MLP neurons of a small language model. Each row is named by its layer, matrix (up: input weights) and neuron, and shows model dimensions 48-175. Each number is 500 + 40 x the weight over its row's rms, rounded and kept within 0 to 999. Numbers have three digits each.
After each neuron's rows, "fires on" lists the tokens most often at its 100 highest values on Wikipedia text that the model never trained on.

L3.up352:448466540462516508429572522498448496584457501479548511488542502513410530492478530503450537508531562612466571507524524501499520478476504470487525487518463474476539487537515502551542474544467508514493446476454513514438542496533518508442530510479497475512388542568466516597546570421461517485492546414495492497431528455458467512564528461461469517457453575516501525489491501516472556516563
fires on: "ob", ";", " season", " .", " Un", "|\n"

L4.up321:501504513491425505481617459526496541491458476516513480524425578503518501532542487511510468553484573472534559497505518506512531512513528512407543345537505558507479511511514501500447495514487469552583456488467505517470527507595489466476494444475508544500512475587458531521433504462491490519493462452529467481517531436554420476461509500538507552398561515559528497495540583486526527500545
fires on: ",", ")."

L2.up616:552436479575582473515466506458408448460486476529494512514504468478547497559560429462496505514464508521413508473610407548451475500515544516536464508503463502526520455540523521490444499471463498485414374511504542499527472481474534476449472490499452477477540535441626463492551496517521480515521435474443479508474436473519452518534435594516521563496464500567543521454452515428492449534480
fires on: " On", " on", "On", " v", " Gu", " City"

L7.up796:503545517491514473573522473498445517450453576474519458477541537510521452496545469545544515487559517474478481543491473422460472510477437520440533446550560471470483445562549521501468548503497414529507431486596525506515470529426517511465498499438476533440542498469484482445457559459554505503489496550492546551504555545458471489502465587539486559500550491489462468540499447463514516459528
fires on: " M", "man"

L4.up653:510532514532516495504475477518468511367523523503484518499464524409488571461487519512523494541475542518493531566468511489497530550493547436562433521524429507503562510542559586561499523513543517474443555493383437515478468500561537504471425442458474454498469533521545556504518452479482448485539514499459485518492493503530490558371527475475502463541516528499569487495529576471518488480513
fires on: "in", "eb", "ib", "igh", "inc"

L2.up691:485444525511462487530469464548537469506446557515459544569571462450538540449531459546553570510514441500522417492479474537431443460481492494572451436528447456458410456510442576485412562451565499487562485460552496561492578517521473452511521513522503494452515586474506473519566591429531469494496528510517505520480532502542481513466467490456491531507440443466476525519445533584460519512455
fires on: "og", " al", "\""

L3.up727:571480507523562500467471521544505574459522529527465503399430589490531570443473483552530443571498445499501450504504429555484513468535492493527490489543396512558528521538535528498578534483462484452540503458551477520523494490461523505510492449507519533446512488462494462510487574444557588482517450521531531456509497509443452554425520481532510436505467545483510587482456500456485564525489
fires on: " w"

L2.up437:487488518493554485552467575544502502458435450518468495476529463491510468476476506471467542555481500569574459477415533497509517461460486452541429476481552558545461494463525466463442497499541544428540503470495497475482516614490522427466496534474551454496532436469437489482452419520463445513525612497532500454546552584506509460442438519517523514524508500479412483445531511473450544495545
fires on: "act", "ct", "ect"

L2.up760:496549503549427485624507505488532454549494538511491430440511542519528537563430475529496456492497491469433555546524562487501461428510461520417515518517552503478531516519481518492448510490422541498464462543492454497582517539443468600514460541519599519471459469491528490528454471517496539412439461430501532549499438468449458503537511466456473586548531478485546481520436501495420472497534
fires on: "ore", "ail", "ire", "oy", "ile", "ure"

L4.up666:457483479567508483436516482486525507522484496456440513465554487463489445510527556467484581463452497556434493542504577522456497436452497512520508487502480489485411474510559525503535501592545458487522416514466437506501446525429471447489497520543464483510494498593503547503515505477482480458458521485468475539411431482477420502550492503503508515496585566551437466449515503484439539601543
fires on: "os", "inal"

L4.up487:508551506477533487449445458493522508493468517501443458429490510490559448535451447449528474463452526536478577497517551574512495467534570416490487446481485481569554497503484507498496517469446498493505449568422458551545501537552483524491428492486550537519523546545517465434510526394501406506557511544523446568527551505520526515478479490516557502513514485575440489458435543494518494468513
fires on: " ar", " al", " sur", " Al", " Ar", "el"

L2.up738:462537503484573465537491473532472487509519533516529516509518479564551532491547524509461502563486553478569485520516449509560423449523450531474476473519473494507441510521440528520475467513501470507374540468608432509483460516526509467464507485491552442466485523444416480456513586480505461527585460566508553574474484442479479529407493480567476486455545516503527477432550545516487438558490
fires on: " would", " to", " may", "'s", " into", " can"

L7.up411:529442516475473501477471486508487522530479470497461499454498502447494519485498496466463513507514496562516532515463499511506398398490466488465504517522492517552457516612542441458536502449449518477434559504435545510476564507475529561478535468465515545438493492442540541457432497488442506499556469499522480512533474611428524530474496426539492430485512543449584546538547479455514566593499
fires on: ":", "ass", " pr", "ous"

L4.up853:463580531516509523401484545423503463476460515500482459483504509494524436512540444464487435556570497536517467487530449463516550481496413423521494503492513455518509485496495463487442460499514582455488439511493479545491517577518426497438536521519547552478451421559474557511515516511560551589495513530502457519482507566518478478495578445502548565456504471514425546511454522511482513493557
fires on: "ort", "igh", "ich", "ar", "and"

L4.up530:551510535549474527515547470533459494509524444550517450525542514524526501454585543514565526482559467492518602490533465486482487446496441497472499506591485553578549521507552480485560487480525482441529454577520547526493463490556483460532447444495472530465494462567483518453453532511551460487461528485479474495525500554494475421486506525586540488566520455447420499515445473524477537471457
fires on: " H"

L3.up26:431541519492577500610514561485483444425570540459470462522546488523513473517537509430527531429563515494567501532517456474523415472565509493581473417499503503539471499414425507457409514512507497542475492568480535512449493475519478547559538485481388495474573566501499530505509492469449524474499566496535479502531538448502484482483488449456513504492507493609536505556412510513476468503465
fires on: " on", "==\n", "==\n\n", " with", " med"

L2.up698:437476486591531455519543473460487546524555484456461558449504548457495432515478496459459471483494491533504577524472511488467458437485506522485564472508474476453502537561500519537534472482528492440543586422517455459468493524475494469489484582540488498499411495515520494485501490541498494515438472525605454471475497503447446478513540435483482548533534581562494478484456471430391491585539
fires on: "os"

L2.up383:486500472513579533481516450506535522485465495488498547528552493507514473560440488468539512518476524465516540528494486482442535523491423492573566495536553508506465469540554545546468447441540596480490476496551521562498427494510487532513521465531526490484479478532461413452423480485524517499526452515506519487448515522466503528487487496497512503496504557492571488513423499518475555468437
fires on: "h", "ut", "oh", " Th", " wh"

L2.up527:480579471483503502534573521497472553455434524455438477484502557582514406505500429504550504424554561421429452498590473502536485560533459551529515523503532525468531471532490502480554509461570523523484526498546507500455490452518438505550533457461460464443516497485552444477545546469552499471480490502450562503500552463505456482529417566474495506482568478447445498475433447454522465465507
fires on: " M", "ol"

L2.up355:466474543449503524501577494460483452494561495419504445472511483526444475521562485437557510470450458390504487462474543502460547412460473509481469559546492426491507528429494526560523484489580502519492487524442540494437481556523583493559478513511503525497472503473519391490511510537472444454443450533516463545521519462509524517472413546451473457519514517567529525528581510454509452461472
fires on: " a", " The", " many", " some", " A"

L4.up504:542445514585525419506511541520453529488465363428523447519552524508460499498549496564589552446515476496511558474550465484528464476476513575486469566553510517504440587475485569575521586449460485551526491523472524463506514512524486554515470517441526494580536440455498456484524461551519482465484529476501480498487400420501529474504515515476445509536437534542523462485485537417484500517502
fires on: " O", " •", "op", " cap", " made", " up"

L4.up774:460504492509519574505480510464470495511448429497459551472509535489503499520540507457514471483541489542471475470516485603497517464523506486453463566519372485584475515473432465470526473531507487487502448445542523477559441411452456548503431500470460531467451462488465461507509532398498490510511538507458457542452499412510513458456601460503482521512542558516436512494514618570533492528461
fires on: "z", " prov", " d", " y"

L7.up596:530535517486555566502496493404436532501507507482497599456513499476478515486516518515578502474489529561455433569455509502565543499501483536492433483474457515554561537510533447504581459495497544458541518543491463499496486465496559506550512531469447555472453515449495455491443535431515529461493472483494518517570498548418452432455508558489470483450446406501503480521479482438437510521518
fires on: " w", "k", "W"

L3.up849:465505522422415530480426481525506427554459494500465533505525491543499483492509484527444523488543490487540472521448503527506465401560525492458499560533506569546497445606472475465588450555495517497471509488469536476481505528526462506463531544471451512497487510599455434450416593443518548426480497443513494509514456481451490516568545462534486485425510556572506503553576475494494459527522
fires on: "ass", "hes", " pr", "ons"

L3.up535:483468492491517580532471506460494490464468609552454545525457542453511568521536549463573439539478475449438501520493494450451565527541516500509455511546480474478537499541476509547497486556500481538461551481444496486497532451481569451451519471457518404561503490514555551494482487535498505460504481465464539556452485507464428490486538510469401456439474567554436539539513480539542420463575
fires on: "in", "ue", "inc", "ices", "air", "ic"

L2.up739:492465520557473509591528448533538506505515513528501490478508415504541526452533443500549469504466476544487543471512468531477544530486429524435493459537515440521488500545514541445575506400520493482469454517483529585498492471575466480490465495524468467542462446503546498426435462421521482445457487466497494535505539564469524449511427496540443500559569519571434448588525537461503432507486
fires on: " H", "H"

L7.up154:502538496493521517484444552504517496488480490493522491521520395478476535492449499533593504472408357498515495554513492487488508475519519408424431412546491441529515543471523510548484484468566478428549492485495500487540451497496514521425516560472429503526428536527503451511420507476552494533545587514533556438523459501505512510478448502554453448471551563515545577517470612521414532525548
fires on: "0", "7", "ok", "6"

L4.up651:576414476399537468524537448466534448486522583523473445564434479415547546450574492528512488445550488464483486518439463495482421495549489515512550592519513557465488520537484462568523474477515510463537470459482532533445532549488469516470473460471513480482570539444501472529570518512534485529450564503479589537517416516460453449544540463525452487555521494547511464429521507472497573534485
fires on: "\"", "cc", "ons", "it", "ulation"

L2.up40:490502547505509438564462474488526510498468524516475540515531384471518491504506511486535572496542529535443538454429442511464509439486476552459513538571462543486465522550529599558480487496555446519520539523480503514502524472498489510455516425556454506493438473420482481462537591446498476479488506502490596472544531536546437465454541411490474561506495535500513531505518491546501503545485
fires on: "\""

L3.up805:536528522574452513499540521521476544471527482497453523473514464520526474546462578520454479597501482442454470443469513519480472534513498423561528519464402496496443584508421507567545484468433431532374523527491519482480528508527527524520472520471572480471460458509508531509411465542485476431490470473500452594540587482515486520444554494414506476500556500437533468540496534438488534488536
fires on: " ", "^{", " a"

L7.up269:492519456477436469488528501562524530522478503504537534576552489531464530569453553440580491452490475502448433605464587487492542474511445477499512565441508542542503426506489438530493489523471532505482491478512606500531505488484534546543509484510565415523434450504441479550489486525469554545488465549492508476489533509493492522479439592494460450481502535502550512480420502546501501461458
fires on: "ad", "ut", "at", "un", "h"

L4.up567:465454511489542467516540471563512509494479547517521431522491462539515477507476509534477414527523580411551524469434498466521465494447491445444450422510520538514491471487509470537517516490489496543556528514445507557490488462578447576404467454421492561443470433535476526529489533465463449453493473510531467481447510529497472499489492462470435531506467489549553494477537419498514609472482
fires on: ","

L2.up713:548537462576553481434501566505547489514478519520470524555457609526511480486575450458456491549577521505522527498487519528496471488499506475536545487541499444544528551487535449535509460561404507523457486503484497442447424439586450507510495454463461433469492487520454480418474536530485579517496515449499541595503487517483498561459527581497558499439519506490477537495475465504463507457523
fires on: " t"

L2.up526:464467520507523472486483463457464528540488552528491584584440468422514502484448507535486515501553549509489506490482523500417526496482516529515528554586524535406524548509499555537468529518520534420543535490446466488497571579457541566430562455460451528488547531480501503465489579524450493455542487469509563529501609485498464500561552435500527535430529527444524521514479458509523539436566
fires on: "\""

L3.up547:514501439534492488583463512537475488526490526554412547528480522466528421538473542454531470509468500498490446502519569543536452516486544476500467516441480508472555510542463499491558501461483537492546448495516514541549468511490551495476467518458528500538532437473511492531499556538493546546456545569514478519490502536543551557552494506473539533486462462509443491512527529441505534559527
fires on: "R", " R", " Cal", "ame"

L7.up294:451519474412499515527517526515450510476559502563530533559534499461445506545564525512481515524584467495489579563531506522446514425487553450508528480475507494569532540494452505441504584553485459477438452503552508550489533492491470446467498473474503464507501454552456481464490489469435483494547510528531486482483514486525390539510491469460499403494481528495519474520520552538455485434511
fires on: " ", "er", "ro", " S", " sub"

L4.up25:535527453525439503521555488454505475489511585487479526524492571515504482535515496524501543492445540504477484452515434590419445448447530476480506450456528522464547558509542550470446562462487553516451508446481494535450500567471469509448460505484456520466444465527462387522508507490571525538497478508482532516514510531519497491515442461440455492504517582496408498516575505526516498466469
fires on: " m", "E", "duction", "ut", "d", " Par"

L3.up887:574462515445549396565510507473502521431510568492449448537496486487513485471535457479580591546515515483507537466481476533466526526528495474539536562517567540466459517519412488479573409492510474513484507569455485467484445465511477486529492441493504519448532502439541470529524530509550524488505461470555585555545459535510484566499477464462517531514488460500627559546567516491462447445475
fires on: "p", "c", "v", "inc", "uthor"

L7.up449:473471478458486497515456551520462480445521469513536521526477383514449465510469448509515481420449413445469504516481489540475503518509513521457517437486516452512566582468564545452514582501570447533551499547570540480540558505548463537546488526487576490468457546476494505491393524505556541520561530524486532535562468534504543533540549543546465439488497527573504431544512501466494541498477
fires on: "0", "2", "7", "3", "6"

L3.up447:505533431504440456582477542584513535450419514500528536535538501529487534517522505461539455518554476571503490510486419524483547514478454535473574628542471513494527521517494526445570447537489412486517526486538503530490473513546494556481466465541543522422524521466511532463479499516532522437472528512490522483507458490481597511479536553548474535485448559444484468552442468472435492484498
fires on: "ow", "ry", "ret", "ile", "ris", "ri"

L2.up654:487430475553522468509486490526531520476495577486419543572559506491521529510503480486507452482551527504485543512482472549425493469489467486526467545530435519508493454443523523485468497498551467576523496554524513492524549443538507461471466477550507518476527432511473463412455560506491513499494503471485578532530560538495425468461527524582507519456578519439485432611556490523571507518461
fires on: ".\"", " mi", " wh", " th", " Wh", "\""

L3.up626:514467554457526550557512539517451547538504542442542435552501515506463511583549527523477462494534501464491532437484421531468494476529484445520499497473504427505473535503477532575551489449443514506483451523507545460515442517524479514522484524392502494541543431482526533540494608438519432545473487498501397444481502493491537450450528443483476525524500566438515536463561469474497550514453
fires on: "or", " which", " He", " ty", " who"

L2.up273:502502468494553522561536543515497568531556542479537491514571430538499501555533534433474514490507487487528501445496462528472462513515463456530485478504557524554467518465374516501501464555424462526452528453614503439594463533507516560493497481448489474463499491536451528483481632514558514477519469516489456502502495505418493431501460519449558484514522513440583512471621457530514583489522
fires on: " which", " that", " who", " where"

L4.up361:487499503502541444494495568485564495503509549470465466499544514526536574565512501391441565438420593546466487540497523585427485454496472444550427490419480495532505504489524523508534507488473432495485460495443485522520571510493498478493541517446489517518484541517559519524527506527515497477459504428505509489523426517432436532529425577474491479527562516453477426488490421478452522513579
fires on: "ific", " spec", " Pe", " found", " Pl", " r"

L7.up227:487496497449450503491554501393491469422514485505488544508422503519519532530574470528465524457461558436501491505438482542507472476509530511521508577403503577520493512532548461531488570514503460464482534447548445497529560467543474488467442494452529535473508467564533540508454523565528525479491517527442524577575504465475471493530483524513569499497456530515514498434429465454435505477539
fires on: " ex", "x", "em", "ron", "am", "ou"

L2.up305:468519431545495479474455445525592553540488513527483548530558474531464465478435532509471438529489536429508423510506475468424616431553468551512575489518546515573419493547502470546499474559455504563452474497564474540463498434519569553487464475538461530494487446502502521518457534512483482478510444429532471549482508499471444533470518458523500500541544545499420460500616427492446473519493
fires on: "u", "ou", " would", "]", "orn"

L7.up241:562535438560531586519485582452507532518532413478557482463556469428501485446500554509488456544526518472479529589499446491545534527470494512505525482533483482495509489473490440524562485502503499518517523496545537473547470533492411442480435529509408573478530547507483487515529565458467477490503465487503540607519589487536446566479550481459450510432447474582518448461446539537570424585476
fires on: "h", "e", "t", "p", "er", "or"

L4.up749:524485506488506537430476427505435482530486507525515460528544491509550425465491435554481507509500525499537500475492459547511464552465560526499501488504488528568528485548509479412531412443503504470550474459545546436504456505481508521477501517527494535499501444533410490493525542488530483483523543467517526540512502494496510474526517497503461534536489537542547549523511559482561445522538
fires on: "qu", "ess", "ass", "oss", " comm"

L7.up615:467420514524517546448544605477411513522530445469496543539468484508413500512526529486432493481570423531499470588519445533459502557527473535534549568497523475579436564548425538526531490535532475514574512453499508549439459492508427483478523520453474484528507465453543505494485549471485486519531495507510520500553538499526511469473521456447497578552473590488501537493513525550453521462494
fires on: " /", "z", " not"

L2.up746:496534498495527493510591517472472497481540561502507517484451484541567483454490464501526530563452576450514481536502473430553541485476491540509477473495505528510527521503484489500580540467463529508545533469530399511536518483415535479457531490501564548448478442482556492514495585525471609447526465522518535462554517500521470537441499545447513430487495511500501538446512473488448494526441
fires on: "outh", " South", "W", " West", " at", "orth"

L2.up213:498502464522487494471597545537504494470476540467428505495529526483485549472490426421430520478551578471504475573480532482499498408425553438547531443535419451426545543457469444530471498509508463483510479542552536447483508456571487517496523480459474563459450554457532454441511503493506509496514485504513470561432516522527531498512577547550545548497510452499462502503505483492544446481496
fires on: " t"

L2.up147:439583540510517544530539515478516459503514467460524493583526545489537530470590483467471557570527437420454548450512512512547452469527476560570455469464530508523572466429437560524481484480524476453481494434498461537427515570522574458528448572518452477407454462499503445401507513484529478519506491465489512511479462514477546517484467563505482473601516500470436520540482558469471500487512
fires on: "A", " a", " A", " an"

L4.up519:527492480500573466477525535471441471494591474642511514459503485514523508512567453486520488505476563445479524529576438550478521469490493484516461470540495499537512472456492509523452559523549528483465468475480518464497497482479459502504470522495450556430470562503451523540461596440476481511495472517596490497533479519587466512519528508462441605531423439620481504450570451558471448479484
fires on: " on", " b"

L7.up151:560461347531523450466530472489432550464454555587523496486480506518487447456532522468558492532534567458471520492462485548523507548514508415607531499515536477465440522522512536489528518572583489415489499434490546537542534551479527479560476475478470517501505508467621503479487499571505425521457474487527523479523432520539498568493512474485484555518480435497423537455544480563464514569478
fires on: " b", "c", "ac", " B", "-"

L2.up49:478418562569510589570546482470491532481508517481432514499443530465501514511482432501569507479401576462508504534531501509524552524540481492494553576445492525482474523506519410520452435529439514549504491567506499586465524550504499453462476494526411526553521523478540463409458516429536478514518505451525481499519529519517466469484440528479519454547531555525514411505446594466549502524446
fires on: " I", " re", " Re", " since"

L3.up790:490565508458466496532521539548466458439531553513447479547516453447496497459514449495519467494467463472474500517466485479489421428515518518557499442490489535480481541518489444475436549557547443482513472509536518477494481491527540496520487489514482522433476507506525428517470551530540526523489485506575502516422475515565491612478539534594441532505473514554431579420454570533508512458517
fires on: " t", " T", "–", " tra", " K", " U"

L4.up832:514449528487540528513559437549424556574507434607402453534478535518519545508496495516516447527456533455553474566445396534457516529454490466479501442513469511507520527501444475557459511508537541419498462528482504553510458487563398542489510496448583533521463461471501464542546477486529483564524468482481506457514558565573474498472490486539460524547519520582482477487532533515470420470522
fires on: " b", " p", " g", " sc", " inc"

L2.up322:555520534580516525517485496520519493481478562514449442509503498553467518557468499482471451531489532452484476486470537480527484454552503453452504496495524503507498544477469515469571469472490405503441498512452512503429497571523545526498482450410496487501486495504464564539379532549540506481524520481495507472555611526462501496505521546450511484493461499477553510555551453510498505526518
fires on: " ", "1", "3", " serv"

L7.up467:558534463439498578457535463477512545423465466457487430501533485428612474528561498497528532545570515506460503485484432548461464441507468468550470487538541519545478481493559520516492501464497528472458418472525483512493453546535475493454511467464591490504589515538501484457513510429490548454461517519485489549522540444462451496491478486489477460465499514542537494529567530473517518496483
fires on: " de", " Char", " De", " ex", "iber", "t"

L4.up834:461442501495618470548527535584460490570445447500484480499493523529500556473455532453407496468516456520553492484522572453470491500485536534545421485457481520498531481499498483540449467507498540582495455485526497450435496547542546485449509512509517493555399469551439500529537514507468483524463514475481481485517553503422468457548473551501509409456479542488481492490511459468500544536551
fires on: " un", " ent", " en", "ct", "ill", "od"

L7.up473:476455513500506553564528493450529588492479526485507464454470503488470542530493524523453522478563451534465518578495510460480497585447535505506468524497549467504487454555494499506464521477545494520452430500533483366442508457510519464481512474496454431517475444532452490555559539557448519532510574467492486504497427470507489531466451466427501536395563482508534537452552496480506499510517
fires on: ",", "hen", "ther", "ough", "ome", "cc"

L3.up424:471506498493532520504470480505524556507472533530490432558473535560541468460524504520449473540543453481473453522463488456485503555481454470491492512471584487503430476460524528412525471430465455487478469567576456498508518583483495456543526538459520442492501449466406520519513480573460540507501532541501416481450472565566503474454521460548529421485471486527418448477466547507530493495551
fires on: "fer", " Un", ":", "ct", "ey", "ference"

L4.up820:552417507481521435413427521557411499422467439484537496500568513593477406463534443484499534551509495508535545484465458526467463502464547493469478523522527479546544490557466536547584490513502526522525516501508525439527465501482549479453525497492512445520544544508510424540462487476597533576506499452466476528483603512532479509507473520531510544538428481462565529550614572518512425473505
fires on: "qu", "nt", "x", " comm", " resp"

L4.up489:534533568528440491527510516568386569508480521472444493453525544488438531513526506548593520501512559490497510530542467488491569542432431553506515473444491440434531493534477506451553502459542455565550537456515502480509458503561465507525473524516478474442372507461472476531466473516509526556496494515493576531467535539456497493479485532531503627546516558529433481457488467446465441460555
fires on: " m", "M", " M"

L7.up110:492559447553409531536507444518561511426502591560485508541555542466503548519539518502490584560477475487475486560505559511478478516450453474490483526511561470559437445518560503557516508537514442501464448518580491468485534522526522425479469495512497474512435446475444488516441491584506474559461509538459450491510439476473473426456460507576468498496469490452533511462554540533496535497567
fires on: " as", "ing", "hen", "ough", " As", "en"

L2.up883:505543483473475428573467576487485505471468491457506487452475416569521508529507449489517498443560406509512546473530459517416560506494483541551429498441467504551545505539414547461491493461483547503518461530542471548517479472485515501535513548542462488473510498494554486541492480532522461518467531507381531434539577462521539531514524542512527525516463548557502614476432463562496467408456
fires on: " and"

L3.up802:521416467530521504510465464467473514492470493526508552497483491517488490431528571566453484505550514500479450506537431454524464435514543455522456512511518525509447418574524508500461486512481533483492539487514494555541475511447546484416558472475609491457491526406487544498540615496507542482521478579482479540508461491522457509454521445517497563501531492513503439481431502476477493547506
fires on: " to", " ro", " can", " who"

L2.up330:447519480480524430561481478470477568443461476497550498439508474558498452542392534515547474567522563472451531479570426539474490541520500528514507421446465494477573544545542550560497535487515469532536473538563458515433485441490508536485588479524489521463434516544527468543490573471496535472456503489514501563489501443539442496535401530579489514527588568540459438446421483537485525482499
fires on: "im", " am", " M"

L4.up620:495455499521501508475508496557461560532471487451552465513503490476480474461523448495556591570520509514505514489454476487503518421484436584467566455629451541557483486537542411545545500504549446478501455518544513550393516466529490487517547526466454428478455543559476499508460481430516456546494478587487443505451524580463480540537502493469520460513522526505540504518517526516430501580424
fires on: " H", " h"

L7.up893:464527534494558529453575489496489466540472474512519503533539467465445452569488476437492472517526528480464534495512458520522507503486519508472502467435501461588493483490484524555549484487473516505495454582487521460527407487590549563444431502526515516461531483489439505454436508469469422490551536533564496479523494586550488485489488511507570485544447563464466487405557590512536456430478
fires on: "\\", " ar", " b", " sur", " tra"

L2.up434:567458497484519436511520491475470565465501505579489496516485435503481413494518542465515561576515512420498454509494404488473458540456522439466539460541476515447497483567492499463541448516512429532526541452541436518510459547479483445432455493504547514480474544474501478580562540498505482427449567497538614500547517559513497599485552481536517536528491437482553566479484587563441517473500
fires on: "c"

L7.up722:490536513421488439466487544504458517537418569497546530530518527496453520533500536347461518513558515490511512518416454416449445458481515494439519499425536517476580488512493521485475489581453498546495509476440484554471501548468484518544488417489465458497475475557493512495534506419386548442502530486508499514502536463489487496524495502475597468538545443532581526516538530578538532480423
fires on: " ", "ro", "9", "u", " C"

L4.up470:537461497592583507446478518523464413444446508517541444503502531575498524516510532444492480496501543552478494464521472530482579518473491474544452529462536555511457488480509459529448444529462526449460450415503542502448580543519492548485507493491485495514415503510489568482509557469527519514479462492524534549508481479515491462511456472445428593462501470496524503524478549428476509439499
fires on: "ar", "are", "uch"

L4.up254:516490523439498477512496495465495535499460466491447476492488456425501497438503495530548469497592473484464418450496513463544496490435504554510446415556425446533461504543559577508465496536537483459463509521491465490510473537564508485479478508519560576477572537528481508495562615438510474409526448546512520557518478490432557443504491496560541438509501425450503525539570520491479497545474
fires on: " de", " ex", " gu", "ase"

L2.up788:517498462488552566476546563534468511437529523543508510505485430473497451405486468495552563548475440536460491450477506515544513491472562426498487469567531492464566589507524549547510481492527447458505547556477528530531478496582502552481489456441538437501405506459441507508508551545533459495537538537503500390501531448534469600507499525484483425470448546508518455493542550500501473515488
fires on: "6", "1", "3"

L2.up77:525538459535524537527571556602510578574517500495449471525511546457452549482534452499504485504467516479493483594574484521530497487456451530521433499473463548525549523493515507492436517501504577477467449514464554495463520461527497524477524523509428506436416543529435425476518478490522555471538491505566561522528496530492492548471507548523548484485575514580441479507515417511464425499487
fires on: " m", " t", " h", " c"

L4.up642:481492534504506501469441519486523523474502532475491580549488559470472508504542535473457448488585502474472532513459551486450470436452482556531589508476499567497556527620502521519530529528482519416532437507488464460498464491506429493539536536489463539448433585468517492510533450488489493488530473548438550493530453481538432520504510507491592435526486570544491438530496489462443526525502
fires on: "ical", "os", "row", "id", "ral", "al"

L2.up479:500412569489575448530480552483478547558525453523476557535446461500502493495564544511468533509467466415528541456513540479478516548448554461500514467532435495492492496519555459523466460524508473449477463485437481490514464499501492506497462547531566455522479501485508506519518499483513484449497485514504565613548568545443558432426583542482485537494504497481448499494528579478498465514521
fires on: "F", "ff", "ited", "cc", " \""

L2.up875:500462486526534472559499491498493510526561508463473531547553548488482453535503513452520498480499533509519457420545521542399525467417582432505497537475436533432531508522506504439540474526466567493554471478593520501474512516440510452513440487453492472533558460546536447474459595528450466480508558504531432443502492460530478521479507523409495505453460528488518479503556442440477490529519
fires on: " R", "R", "aged"

L3.up699:480518457490532482564497643502421521502507484536506533544488431496552505456493487472522503498497380520477472469540494517485572519469483522550415458482451538552498502565462497423501512486551475451519540487560433482486404532538558575510508501564548457543504433462485488553505568526494514464558485524500541497551552571470487547511512516492499522439485521428509571468498440536437520440493
fires on: " and"